Part of a small language model's weights.
Size: width 320, 5 heads of 64.
Architecture: RMSNorm before each block, rotary positions, no biases in attention or MLP, untied embeddings.
Training: a variant of Adam for these matrices, 513M tokens.
MLP neurons of a small language model. Each row is named by its layer, matrix (down: output weights) and neuron, and shows model dimensions 64-255. Each number is 500 + 40 x the weight over its row's rms, rounded and kept within 0 to 999. Numbers have three digits each. A neuron's up and down rows have the sign that makes its largest values positive.
After each neuron's rows, "fires before" lists the tokens most often just after its 100 highest values on Wikipedia text that the model never trained on.

L6.down271:471560565483525489523507510489513516438456507504541544518461540492475485506497520466501451499528493550476465510510469482430524532425467550502504544538467508438541492450498588514523545487464533447472440470468475481465503522567544468508504519477462582483445494508432434501457487534488508503533484489470541476465559434456569520512451554452482486509508469418588505567543463486538486512556462547496557543589429474516462504475473472538452498556556457514516471523513466546480418531488531555464425455555491479445590480511437528539444490524434472440515541508556476541445462487502576494
fires before: ".", " |", ","

L4.down127:516508491495511537479468469530453500556533465465506579553507482558514534488507570514513477444485411490450467510451500489448552533502468474508482481484451462428456533502529473582414496463513475538583501486441424498477532540456532536500510475525515444481468499591500527487470560426429466506495538499528437468498484516398449460472445477495495500529522526481498461524522535449483494577494489444497503488507507459557494507508484463482553462490424471523558437435516580477472536488502574537519528581535482538502469502461518421507504527446510461504505413582494505480464504489477497451
fires before: "s"

L6.down501:472485492572559539522539565505480476511473482520500555520518588525526561490528494520474544552526532521446442456568436508467506504463486510531452471538530460672498471481450485502527557490491509483539472530437565486502556470421560534481454523535415575461472499545487492496494470507465542502515491456527526508473434552484523496670434503462488488509450452465465513515436502534517437489583560504502519521507528504478501535497506454553385496527477419504458517557546559540542495551545490495555417562481494482527516443509538461493491478474461435442534442492505444477471495487537495475
fires before: "="

L2.down825:465444432455486571518520451489530540510539472463504416517523449489495522573499566480460579466499548487534505515476458456511551535508467466493488487496584476518514523447503551551530535485558497516436488551487434492547537528463549535577501429490475545504452500482463563483525536516499463442463478578548450507541494493472485504532505501591486511493474510520421507475497506554554456528534524491578511440480449523541491447507545515483570484486491567534480554520450443556506533505425504448527501476448508521523582526550545502560557537517491520448520536437502495461460478504423521537
fires before: ".", ",", " is", "\n", " was", "\n\n"

L9.down244:647484456534515468508488528521504483588460407453556534484413433513530511477509471512499501545481444506562533473515517453523489519520519479563513511418574500535449460434573518493520446498462540507512463512524409542545583489463504520517453506465493526516434495540449500546507561487459502530502461502495486562505476498508475544571465509442513498499529547448498461486456475467548467528493451529528509478471443477544449469563443497414512536455510518503501446483477554504485498533373470501532489421518564478513438459486510534521485471425462465545458470510529484508508479543587495469
fires before: "-", "|"

L7.down822:473417448463424518468502455459365497501485532584552529477556528490503505554504505537614510507490455561494558523489490484455477531461485554461456516523486467488476557452518498457594462518479494526584611436527600548567405474524502418529441467494485436468485520473515558536493485503531507537505497465490514529496506487517473533501526543554500473583443486458543482460472509474547544461531594587491556487531475514490469450504489568475450484542517422500451533492528577490507471521471521523544479462525507443521471460485545497484527483543538489507533445460524502446432523449430488560
fires before: "s", "a", " |", ","

L6.down134:486557498542483470543576521502462482497566482534498499453455429423610499453444490564444521493474436517471463483535564524562457509503473484540492511488437496431546584465506519429508456518480462436475548439528452460517517499500570491478444464555477561452551494496534491535492493396521484545400579539463502425476524493515551504465520471459448512540521485498482462465474510515473540519540515537474422546471531547495465509483517449600497502510530443503471515456502477528491501428497486567484523487485527536495555508493495494485461463500502551446470484512484447461637538484617439493
fires before: "=", "-"

L4.down810:498580530474525609441520552488525508431483525463520547446549478433482545494573516522552469484508547516552455485540529496538548505489553488573516587549476510485530526524525421526524517481536498513463507560593465575500491504561463494498507562508524497467421526418435533466462549495488439498532495519554490533511395503558501422569492507422560548477502524580551501509496479474500514515461481483467461492537517438512473399514575482525538463481501518488518454537512507506529544497537505462561461399480547471556522513528488581528502493534517476527477546498529519522488478556492538445
fires before: " |", ",", "."

L2.down691:521478421527496481524576456474485468530544605492480511504532502414535513490525456492508526542477488563432524491532483510514518533525521477462394565448532478488509463458478467472526511494515545505535474442526530510493514515524471500522505469485499522536444485523460508552475534565493579484460465412490458422481530472498561578531470520477536455506470508465511533568542501532548469461537526499520527516437545521449420600527451493517500467485547560468455499542467428484547472516481467427524513473527508455508546444468539478452490538535514452511504567514516433545412486475485446569
fires before: ".", " |", " (", ",", "\n"

L6.down497:454525519503505527504556477464488574469520517477486531455525504463433482539482512524561494467532528550486564425496465457488529537494517520528549541549514532601511522510511446531528506439451553493528547536562501455499445515459484567533449527486510508417432549457485599456557464586488514506543545553457457488514499561390485491624472475624468500455492455514505500518515464526524502540548509508448504429559551552517519534502554484528436559602541458536516543575587494548505493476585542552509465548492484489468477446525520473419485562462446456459544547522514532482424474515538542457
fires before: "=", " the"

L7.down414:524588533456494505465478512517484501482416448533503423495456462429442494494446500481577439545506481540485546561481451534515494496432451458485474489474479559506478513534555532485413505455502548469500521480486551531507485461443583451454524479517522453510499428515473488409468530445485500524427508574495461472514525483470458489476500571488512481491555489436494528449496519456473477494539524584470503521475479474490560471511471539508432526481488502500407574534384536477553490539569493561471618493474483548501500467542517472493490414499460525494512527503509441504618506491451445520
fires before: ",", ".", " and", "\n\n", "\n"

L7.down160:508500415481486499516463415413506486506443508562524502470462498437538562477587508541523488519510495508465519534530506524535459492484480477541396422505492480527486469546555473466442474519535523531529572482490591491528542504452427482455513483560496413461558478552434520536497532490484489495395535527517555441558514426478465486428541508485470468524497533492556477457475519456510473472555518470421470464517510494520486536603514545435501449455470499472492532418510500532515427481484491526479491586543533467501458501527510489521529530456498491580534435555482528539468568549488519534
fires before: "\n", " .", " 1", "  "

L4.down745:510425511493549479528501615478497482525465480494490540480519491531452460432396456556549468531468531440539508504510506393446508514470545520509485540509509545504496477431524475499452494480512491508513513512496483464441526479473520506456455563505511426438471487503536439442520469511479488521442586510482543440521509537518601551431536491445497463580504468488540453497484525499501564521424467411460564492453517534483475505493510436470442520505482529480500530541550504466531511479401463512543490507537516513545564537452512507463427520492476461583537561515519514538533450471461536485
fires before: "=", "\n", "\n\n", "."

L6.down339:531508495448447507409469470552557485499486484547546519405480539569490416486448536543568510585502522502471425520478467539470478500509505473494492498492445446502416506524561517609434458461511516542471544544477499529483544508508498551508503492453463447460463487517462478537432458462505592476512527482482520515497504530522487458445468519464435506476508525459458531448505525497529497506494493499525558434552535614475464473479490591529413539485525401483522497450489484421514499482524536459511495559524547502458481399540564484622495505486516525500506579506454500493532521471509541487
fires before: ":", "s", ")", "2"

L7.down552:425491467398518399499526532513588465534464445544480507458492520578444488444522511554579441490494544448460529502478480475439513573511552574468557406450438514495506489433440561496479524490498558515404446509552491514497567480457482548574496481454520536523459534504510433520545537546532532535475527525515567477462510451510527535541506474494466550488520465495532553527528529417508520506497488460475519507582447479431528535543533523449571537494514443471447505477525548490544476491459488521450560493487511507483433436484475453533504505516425579531460392493498467496450471471597458560
fires before: ",", "=", " he", " she", "In"

L6.down236:467526455554519450570522538484398535488525480521505546509452497539519540523530500463504552499478489485481499401451484516456469514440514557471498511500452446543477465417455488546564465543539452445464523489493523497453453474537502444540456482539433495504431458454526514475507499507438441516518449378476473479503497527471540552692491585511434489477473503445534490501492474519555564506480492520500468511542587456579517467516452533552496497483520448543527517499519492468542474468517479494515472504528443505508422579481528559476412520457501448559535475461553545521478398471546382490
fires before: "\n\n", "\n", ","

L7.down630:533667500473514520502497512532531511545520520486576479497494440490499539565572458476510524523437530449479443444505526543505559486453558555558533514502482550530460547480492478469449555425514506495499467503470453440543495549476526543538603431476523487437422469520511502559482569526451490487505505471526409447491507595468510458570493517498490478561532467406542551484491482594515531539550465570488520478501495463481442492541504379483489475505569584535462455547471524492496462505490496509488543440515503510491560519529459473547468451472500498511459531543505533541419500428490457495
fires before: " |", " Lin"

L9.down459:533523514514505440535456469488525491524546539536519530522469452527575503527520560480479509458501507439431493560468544531531497486488496488457494561481502514471528524516540503431519550484426454456502436443530519506437419450561518505516534524477587492485453495500437511535482550472494500559511589469534484508514468551448489405519540497447471495491513530463481448491518512495440523588524511554525437458538537473503474471435516467488504561533467509511545477486495508438522415453469534446470510485474576480585432522526448511522480512495520489452478486475483460529460456456512446561
fires before: "\n", ",", "'", " |", " (", " was"

L7.down441:515450508433525506522457478409522438509536468524485506551469515480501515465573515532566535541490416500478605458465426443484486444487575503495533443494474492459461495467461474511489482505558492491487541495530494496509505466478502534573432557548492396451506495456518509436478397458500446474483549478521462506514451526464539494573496493458464532375488538495438487523502488498486505516488477556513491454543551489436478613513488472529541400484477478503474489521535507491503497565483479551492447554472485562546532575544496529456487536463492465461549505559520550526521462485447479462
fires before: "|", "s", "ative", "law", "-"

L2.down584:517560474486492512449487486537523500521537561520532468499465491470542431476580510509490514561504413502445468438489508418552467457521438463539501502498573524452462519526392517520565458452535540561540484478513493537431545618512479493446479468508445501475494436482457554550441494502474566491546546504484531441491501460548475514529520547487497509535480538519488492458561568473496451473515421460445491504514483557439473521554539499427495464459450545462442535488470489500527496506486509483540545547542497516545579440447468488431552498498511440522521518464509495501514635522509525532
fires before: "\n", "=", "\n\n"

L4.down257:490602495513520542529535460488541503514482539492522483500459505460435530467502528482447487516544558500565450514597536440472501492544509505486494473547525548573484477552462533552490536517519514508489469469545438454556486516369534536491471483498474508454487455465508576541588458557491528571547515500540432580481454459473480511526552401543525583566476445497525478465545493497484501459443576442516510410481553509512388551479431446509423553531506518459453474504566487537491481545449452465526540607541521499459601547551491534458575529483513485468517462495466473471531582542480493481
fires before: "\n", "\n\n", "="

L6.down479:539477510443543503478474518550449462497509502476472514538472464486455539478588563544524512474495492454499498430474599423433498435523467586543555516486470449463469532509556566561513485478486512444454503523554460456524484514511530497483498504476467506552532458515491456532488513465495531538475425469553491431525565508495511545476449493521478493497476510464553462512452523494503530477442533538405512468556480445511549487518471512478556414453565479563517476427495512492517486509488519500543524517570500498480493563530550577480518487503437466552486489447526610467502452539498451455
fires before: ",", " he", ".", " and", " she"

L9.down129:570446509540515534447442513492522556504510507526569432499504513502495489493483455455531474517527516478490493510503508495470628440481491468511564477551459496366521509496515467508502565568506441496490506472467508490507419497545498523455544479482536519472505468536456485534509513498543494478484508502556526476441452520514507504301560487509471550517530477463459490586542546494492438474453470473417539527476529504510515535460487559460480553553507511521548500497483462473508519486491512514456556512507514511483416485506507526496515472514518492517549572512461558513530507555414463422
fires before: "=", "-", "\n\n", " The"

L7.down744:541507489478523426543528599521547501586458471395523459510475492467623541550526472538512459525526420448536474584574465512480471568476480443491503518519520495479529505533420537525465570496484389530422486517479469476556498505416449478507611458451409518494501513503507543487513525526492457536507461454454529584491471496453529525537458441529531503552460426500516488501433591522450520491476537481492503468499500511569520413540444473524499454507476488454503497492591462550499501522472433460506505436473472549519457499488488432429467473485509512488480538441437475417512537483487496478
fires before: "\n", "=", "\n\n"

L6.down607:459512423520558480438445547544461426605484510529509534493506506442464519492485517481563503465533506450488535378441469520476455515529457447606433481419488485530507453497457527456441446479507484498533517508498572556503527502494487503455482499531493552475492562526482580560489551520529495509501516472474454504520506472553533487611495529540519539461509485489444463500488521491522497471456479459456513470519492445489487551557381494524475500529491488475516502513489518495517487517435476495546502514548502409572505615493485527460478525568511477527544494572506539573504419485535533528
fires before: "-", "|", " |", "\n", "no"

L7.down591:550474528449471533524541490536529482484481520487489489545530482546482559493540536483495493540587447470556561516521473536491489550515456516541468447472611478412516521569541486481444552492518505554489550574368504508519547478546424523597519508502491453468553481497511451468503493537466471395525461474544466516444487490476491413472513486437551526426520495522519516467517474555519594489535491546509483496496482469425485514441470484474456558469524529515567490448491510444535498430503488553473524502504448464525494536541469558508540454536463501482447513482549533529462448445477545440
fires before: " |", ".", ";", ")", "61", "ative"

L6.down393:566532520498545427499481451538501456502527509495557519463491488513477440418450435627562441530472530518519492538509466512499471507449583505527425488489515459450455494505493474483490446490539496498563552447456545538498466442445543527496513495421575418503445575557520537438514537421507531453507428555552474471440562486413493516403524508510477466449492530454514493481529510516493539500506513433519530444480505458449476431470440537505472524527507487419471514495465563521438482547480501473454546498496509552492436536462559487444560470523530523533561486524450468422493521498501477501
fires before: "=", "\n\n", " the"

L6.down692:536512554521493555463519506497559508511397544569518471456511487472476438487508531524537501503485478518489451486477452489505475496523481563497516556520486483490436515468523529543465466532397568537478493489557526448571559489435550510442525476529521514461464490476541484480512455478542542543480510526573515531576569536503488473468447445551473522561495517505564498543522468510553512453498564554495494551490574511483545510544494455469491485525434485457470458559472480511540547506500566511516524566533554423474517460543458520529400529475580529545475445498587468532594548517513524533
fires before: "=", ",", "."

L9.down829:533534557512457529437513562512414430546467535475544573482537524546501552541462443514492543485568472528499514483438500457460475539474534472505513455559508511518437512535499491493375445413481500515437522520477506487505521519472514492435505462430463434467471580561481452563540435443408483506508499504541512506472480547490522496435490422404492498546562497513479449544504512486525557580456478485506535434570481545476526488486556513495500495473500533457542468503426441548530564518450513543498581537487497452536472556568556544511503489450451492511459466526484542432472480539500489468
fires before: ")", "'", ","

L9.down649:511439474506465508525466502470459438445443487481507599537512499401564528484511540465416478511499515456499485451522493509470440432530509483620619511550468548465483545488457526472512456521471511481443550508539484526519550468504567527523472490484560564527529491503508488521537537446441544483491497482553479526359485572474535524521454405576469495478490503477538456494482410489471472496505562443491556488507543510499541556475445449481498487497539457528529443465482496512483527446538512592467468533515475535472533515477473487511477458456532474606452503470548506561574463492538464515
fires before: ";", " |", ")", "\n", ","

L7.down788:508564474451474531517494496562486445551475492579539520479497502502483524481455481456536544534443490462460451525468519489418469411507524511540501496524536516506479566552447524471502459475493581453577487447462513479469551581437580504542517569495471538486518423513625506566536502515483542562513476473557531523505496454499456489400483550471464548436500568493490510495527513516499478491471516458493486443445468475548513508418572487485479425567503533482518476482468509470458557496525526550468473486512477454552554478526495504442540535478525495487483446511495488519517554483521500431
fires before: "-", "|"

L6.down138:411519499436530573545500398527511536537509494513523574465468486438511554479518506482508534498511480470503541538471449506509498477453522514477537480530484481479508487492484516510480549463526487499558461539569490538483494534455576559500520498498566449475471453504522597506529519541503587470536534449468476494514475547565493438493490477463434461489512489522505533541541425459494467554512526530497481435574525477451523536559442421540392479598557493479564439471429538539441486479527522555520438524490587522478421461449574520520489454500473567513524467471444496545486491414489526499
fires before: " |", ":", ")", " Lin", " ("

L2.down384:499532461522490513494497480526548474524534559505535509495459575429552479469542474462451495536492478473484541504535476483593480462498406427565459494536546486397498527517470536497522489525586480560501451504514454518474540611447520522386549454538507516429493448494511561478519506512465608492589483556508509513488531491459511548488517478503533548557537547546544504480601545512487501517510442457551490478519500581505492536474525461464509482447495509411436556499552479446498475497491435516513551542534452489562521515485505545486454516469519458517534519414514500502548601481506498533
fires before: "=", "\n"

L6.down567:511481474513539518492554531564561463454498499458487500596497558479544455517528512476494539495533485462486553492489499504505509514441442460494408490590504519479478532402474475568528482487509566521453507569525421405518477489404452517477506464469523490472458425519464596462486466517423487523443505503509485544447513453517533393577483493555573483512486437602495527491520537458525497535478499423437553481434497524422479548525505447463561513468458496521514459519519536549482463498513502522480465477526501591502493439443467459491501490513571460425504467481494464460443504568534499550
fires before: ".", ",", " and", "\n\n"

L7.down778:476470587545487419527469487449508442466506524504564461456574462518512483511518442486528521515576518515490502536439536527467465517509423529494570494497530540528461552430578566471489521491486393528560518478430508595463489510575473486538483522480545488504509531501480560561430488471528466460518545483433495575537546505492483489516510501508501471529457543536492439477568487505503486587561467504485475501472576489522474469537499556524486488448494499545471431547438470542536562520520480498449485479486494489467431570465465491519481457510469543483490528471477532452574584543507527452
fires before: " |", ",", ")"

L9.down330:451557413461550474471494542550526478552497430468540518503430456460485438543492522521429504515370503472590461519523526493465533514536514539464459489512494548503520498556532504479506550491447532435568484503475457556497436493466490546520499487479508473477468472625459593515528506460472518487555548528429540464480611524539509419556431534455384465424491484538520465561548543563504490467509458494524443465446477526513475410444523498585522496502521505476469482546513505546473515453519514477509503515559481483457509454509516436485499535468479531561468486578521485512436462459506578540
fires before: ".", " |"

L2.down119:513485441535513557498518468485453496519485561476579550478468509480523481490522494500451567501461495535505445526519492496507581512477466534494543483413541506471470529531468542530557417484479512461601568483494419499452527561463513501525539555534499548440531410448538520614522481500510480483474524530527532476412493516514484484483535522506529490503498483527480520484555579465461504531484471524479480537475557484467504557477507496492483407527513508577553465562405469564491469514428449438407473515488542487480464479460502451440532519539531456493490427485454471455419537550503500467
fires before: "\n", "  ", "\n\n"

L4.down231:573480482509483496483466483494524490489432533603546450453504542533476428507474512529497472532522500593521536427493470459498476539458486513569406502474496456441496486566536497482477528520461490577517527504522494562494515504507553520499516457517479459491491535564567464540499381494460471494479493579444500530514456494563517519554535423456553524499506518504529504527485450523465519482482497465496484534478506547489439564532550524568385534438475492496475509475495498545511501519469442472551529573435495500546516509509468518458450468503472510521528491531544487458487541525559453491
fires before: ",", ".", " and", "\n\n", " ("

L6.down556:506527452558445459555575428489461524521493543498536422393524479496461524460515503503487499522494507503548524447557443565467534530523517515490483493469517533460555484480506446517561393511495490504508597458573525524449551501515464466563493463458517547475542512538419501483483546526587521493524444462474446490509502534420489549470547464494535514550575515471463490614484481584551495457466575460486494503510596558504493535473534526503470504482445477453437494551438522475506504468487507520541529499484474469479559526565575551524486499422505503537546475616499488475468543526472546496
fires before: ",", " |", "\n", " –"

L7.down634:506458470494565500510536525517445490475466469472510476496495472519495453490523530507545527497487489513480467507500553480523489540544539438500461487499499466418533608469524450504480483495524603472436530499467500539515494512547499453449502512456473518493454558585428501515542552506508478467499422506520442568493530491467564472481448560455510527460528446484492489531502481530524619535511537511528545535511485500548454510454407564530485564540449541527563553421466488583512500490440511504437480487509415462523514506439559540499523528461387517552465539561453441502403507450489473459
fires before: "|", "-", "ss"

L7.down9:426513491447534423528552540480575512502482472516460521485496539512480432515554462538499428553516535463506542557478507477538516523536519527452512536543496493576484512458550528488478464528461571464543537521549548434512441545485507491415442432510458513461502496393478532502569458586522543569542496514521514510524479506482537481568508437524458473539480453503473490435484576512548513483521516481444556456529526534443445515543548455498456539406499478457486479547564516535512405520414560508498483483491519488489493399498479439471554535528526517582537453464559502478506485519502508496
fires before: ","

L9.down167:496543483491525461555490538540372498540491459470496441534493544526603526531453509570566537512558531455513480530456445507480514463468509497478475494517500470454536489557556475505505502504456490555504532504486447480419417477459580499477468529460529454488520522487510519513575557485457546512441528484422479528507478509507522533270533528511456509482499541502518497496477463557480451529474525505550445550473550408530513494443490491484498470498499476505534530480467420424496485456495488553549469517495486484556490478494509469421523509460565526438479476498478468451503538459515504471
fires before: "-"

L7.down14:525494511457526484448499549480537489554518478472518516454522457466568496530450524504504508515522482542527520448539498546521544509509484514530495465501513507453511557560532500478526479555486557494500496522561395531527523522458478541514542555470537501430474541483538503490484463504539456459521547527442453517472529545393555464544472461598509451539483469520502518473438543581546509459436498483569452540529568462530511477557503530536520524572478526501568541510467456488505496398507494505484448455491456530465566513553476487473554573453487482431493533483453474427487471521449600505
fires before: "="

L9.down224:443465471490529492464508491543459390464506476517550526495429526479448548446484591492475445503484565530515513554566520511429456493525518488541480474537453579509475477460534534537510589486444505441501520489456576477426434479447460526497515458512492484565522465478443587535510479535499538529518530400495561541509491468498498524471486513459502444509490451497510511556487413579460479522528507558452484452514471458520498485480510464506461471559488533456542451586469432477545498439495457503521535449503479486541585505470525508483472524534529425526565474479524481549502517531516505470
fires before: " |", ".", "–", " games"

L7.down405:532536535470513485430488521528516427496483414536520477422470494497504432516455541514507476466534526551528469568553505498544493583514531470459470467477500514606471455506428473506469480506516528520494498528473558430553546592430519454428540434502490427510518443477469542518499510511493529532492521515493512515501491534463527519608559491517512488483441492498488492539492535428468495514484544426475524447509457489494478472471416502517474518442504496495457401440502560547501473484507587544445552564504500454533485488462502487481497420498467549476462444510561567473482560473354472492
fires before: "\n", "  ", "\n\n", " the"

L7.down818:494470473517526423504416468474481504491511475532464550534533470500518495573422493429411504449412467493519454420522495470504585533522483463552563421583560456539556445543448528525487503458513536512509575545513476467531531516486479562548551499478449563527495538449492528518532460506501545468480512496448568477528444546474545527542474548481553483537532529485496526561429515417481440462462577407465462525510474484530509448516511517501584491501520488505517483532465453543499522506481589496482473473474537482461526416558502496491498509503486440532590545533513509573466551512563528579
fires before: "=", ":", " |", "\n"

L7.down253:511544498516542524517558573495572548509431559525536479537553498506427458464502493503523489542545462579605482487379491481497561466524465500549507468506529506538503537472456555559406523561452574489478511546472492542452433565476526582478485505553423451498525519508605458559488459482528502430436488484484498462507505549497552495436475532497497543520549478498524463485557481474528529468520484487485471419431530500479509465454470457470487447457492482496479427488475483478503514487484490503497456488453606475522536557555502515544457446513560483512597528470486463538523424528525471491
fires before: "=", "–", " |"

L9.down367:469501495579442425485510485486442495483458477506469475547454491504476473525474518419482452554498565520528517530429523557547493518509548447491489534451507467484535470460535588501527506447420491558431424543469460560495484457433445470467492424508494528418496489544430549475512542502475562513477438516558531510490445499465472490511494535449498536491477487530456575539497430521475431557517528505530534497554457497525486556501453501471437521434440472519509528447507533518539485523537472511558472443483470530535445490477460482563478482499563501602459444472456464582491541432501515490
fires before: "-"

L9.down245:539489510488486577475486555551563486535506518534440496491480483437408516456508469507531505539522512506504495469472504502459546488500500471607540478460467479512587453425464522512560543530503444494492413436480527454450491556560510511505491467515528515485479538522535500513469520505513555510505554522541505499491490462475508496456540449503458512460503417441500508484468463555516480495428520575433522438478522496534511469546478467518473543458486493530503432556504481518526419439548555543581547527512425550589490479417445528504477559549499491494443506492448544524526509441462495521
fires before: ":", "–", "N", ",", " |"

L7.down754:492470494464526443516460488459450509476527478456498428518520489535498455464528483433484425526539422526554559538451458518529497520502450532454446524503457450507586521518456454448498495516499400516491459566558482447604447505479455471499521509561474499545510464489567447442518441504517514463515484538465476486489477501495505518494493488568593486566470456589487535523482588489393474456543506530487581546539548520481456523565535490497572469525502487516552542456491447519546468537458519446485533426463442476468453547510429491518554486494578450513512545483432472445529444462511521509
fires before: "-"

L4.down666:470482539502521527536430511491513415520488518524470553483452521516494502532497559468491547568533547609498468476522525461450431493481509507553460545474453451495484573535516478566506515469498471548486536443470470463566591467581515567498530457553525452609554490476549474573542541444475512526486496473572402537471534524487561507554520533512471516525534483409546492492453554482451420522481498460508473424468412480564488534514484492485515508480457495546491501514500437538408511517482497556525553501489581508524515579526446485560557402456486516509524498490557491550478489486477503494
fires before: " |", "–", "|", "W"

L7.down63:474460497516505539465482425514510444508476488544504551483478570529490503456482466542480498474549436524465540576535575434483443520497470470527526442475500526497387549513474532493483428496528436557480495542476482506490607508528571517487540541499423388483473497487492552514495606546546494486476548511548493474460531547493555499517483492541500534506516489425499472465569464538497503493518518457577473518553568521504505520479524519453465513455512500431517480507548473516453489488515488437436569514451473463517461486484518505399518484449480543482524455476481523409510509523526503517
fires before: "\n", "\n\n", "  ", "="

L6.down455:452477478554543489420497512454498546456484503445551477495457478483483528527529509527514491500524434492466497443505420510480460489548454542496469520489516485606531509529467561481535520534468485518484554505487585512590513479478490488444462498521540526477536498459481501529525492522467496478490501448475496513430436496403556515717362449616475535506475529499512484458450507520528502513560521507438493498494542576519507465511522487557463466513535516509497601515454538537529486533513460499479509469480535507501552467481480483455511518479505556547504481496437438530467423502500544472
fires before: " |", " well", " a", " it", " the"

L9.down406:473508460576512474512495476437512510481535526496436533489505497570422417495493446504430563476491481433615560478507460501541484440557446420478511472548537481535499512515476513498522548562457482425495527521519446500470433417550544500402522492441469480511453505523445546452496480536494561531541472516552512509534502510498499475571412466507513443484527485525480552530521517546434505545478495489515554518581509470503381413551491437500468518505571486513496458525517472465523441496474452477459465478470453503540555358452515548512458476516507515503495512441590456504461514455441507430
fires before: ".", ",", "8", " |", "3", "6"

L7.down518:480542487507423522529509563531521491470479483500522510536505542558480550489440526493554499513455508554559554411429554527495493421448477508501550527545443597505499520520496477552555473549497529506565529518472506477463519529468498587500478516508496451475481560494501457524506479532500520502511491497478462470563409406496449430545469508496493480508459577508488525553569426523547509529482455469487466455505491447565562463550503487441540480474451505538446452562478582499556482497540493469482482546514610435613408507494476456513493472473561487488497567434550490476563517504530505476
fires before: ":", " |", " ("

L9.down660:554466455479520504530508531439487505573538479508452467464449559479480468477519542523464560544564515475507436530515507522457466544536444453499427556495534572460456466470515474536538562465516473512458471566457496468472489545473489480533528503410509460565415476446441500534503500526411558474502478455444457495513553540506585465454549495496574509446534475488492475476471534534501498470536512522522507463469573455450537509504487502470563465492564465447462496476545467522427505533482577492496562542503491506531481455564478545548534500488460447497485528482570472501578541467493496473
fires before: "-", "ga", "\n\n", " a", "e"

L7.down817:442528513403500540502596511516577505546476526470438587500483592490462456487507493492452520568481538519435567486553445462480495481449477502474569516486426433499505521469501492460480501495484552455516513502458515505565495511521496581546511461488485524512478491443474449462526520533483496553519516483480570546485458527496569460529478558500536423488492506557486521510439520512477524530492491461469524537557499563447534529521496490488489527456527544491446436567552476457474447444555429520429436490472487397499480454463503476492514511505503483582506455484465492492434466489476468505
fires before: ",", " he", " she"

L9.down447:548554454494496476502480522494449531513490485494500458572539477538559448486446521437543530491486482563521448566528488456583505446494495486531509530456455493522553478551559519469469535558554456568479437580456512449483494465475511478504535434464566522529550501469516487519492461518516513525513465529522454539494467537451532445456490533500473511519552486519508485498473409548485583509503489458465539542545487509507545525555503455508525482502494470481529492506448497528529438525599532515501550474475473526497475491509527493469477521471440509536420545436522460415559504380504462436
fires before: "-"

L6.down375:565494420476505534438494433520520527511574501541495510533496489548546443498477489510477497506532507550484474447412506565496537609524508484471485527491528446449545523396560521463498444505554563567505435551502485531534529496480419546600548521535521529429530570556612498517497471516453523528526520518486491445505464540425542468473481526516483483475517541491533463555497519500495515465501466508582509511583524536485458572543393470603459469492510420537441592536528494522528494507508474518538504492479516448555507590491472476511488471528512463524528474523501472492500470501442477528
fires before: "-", ":"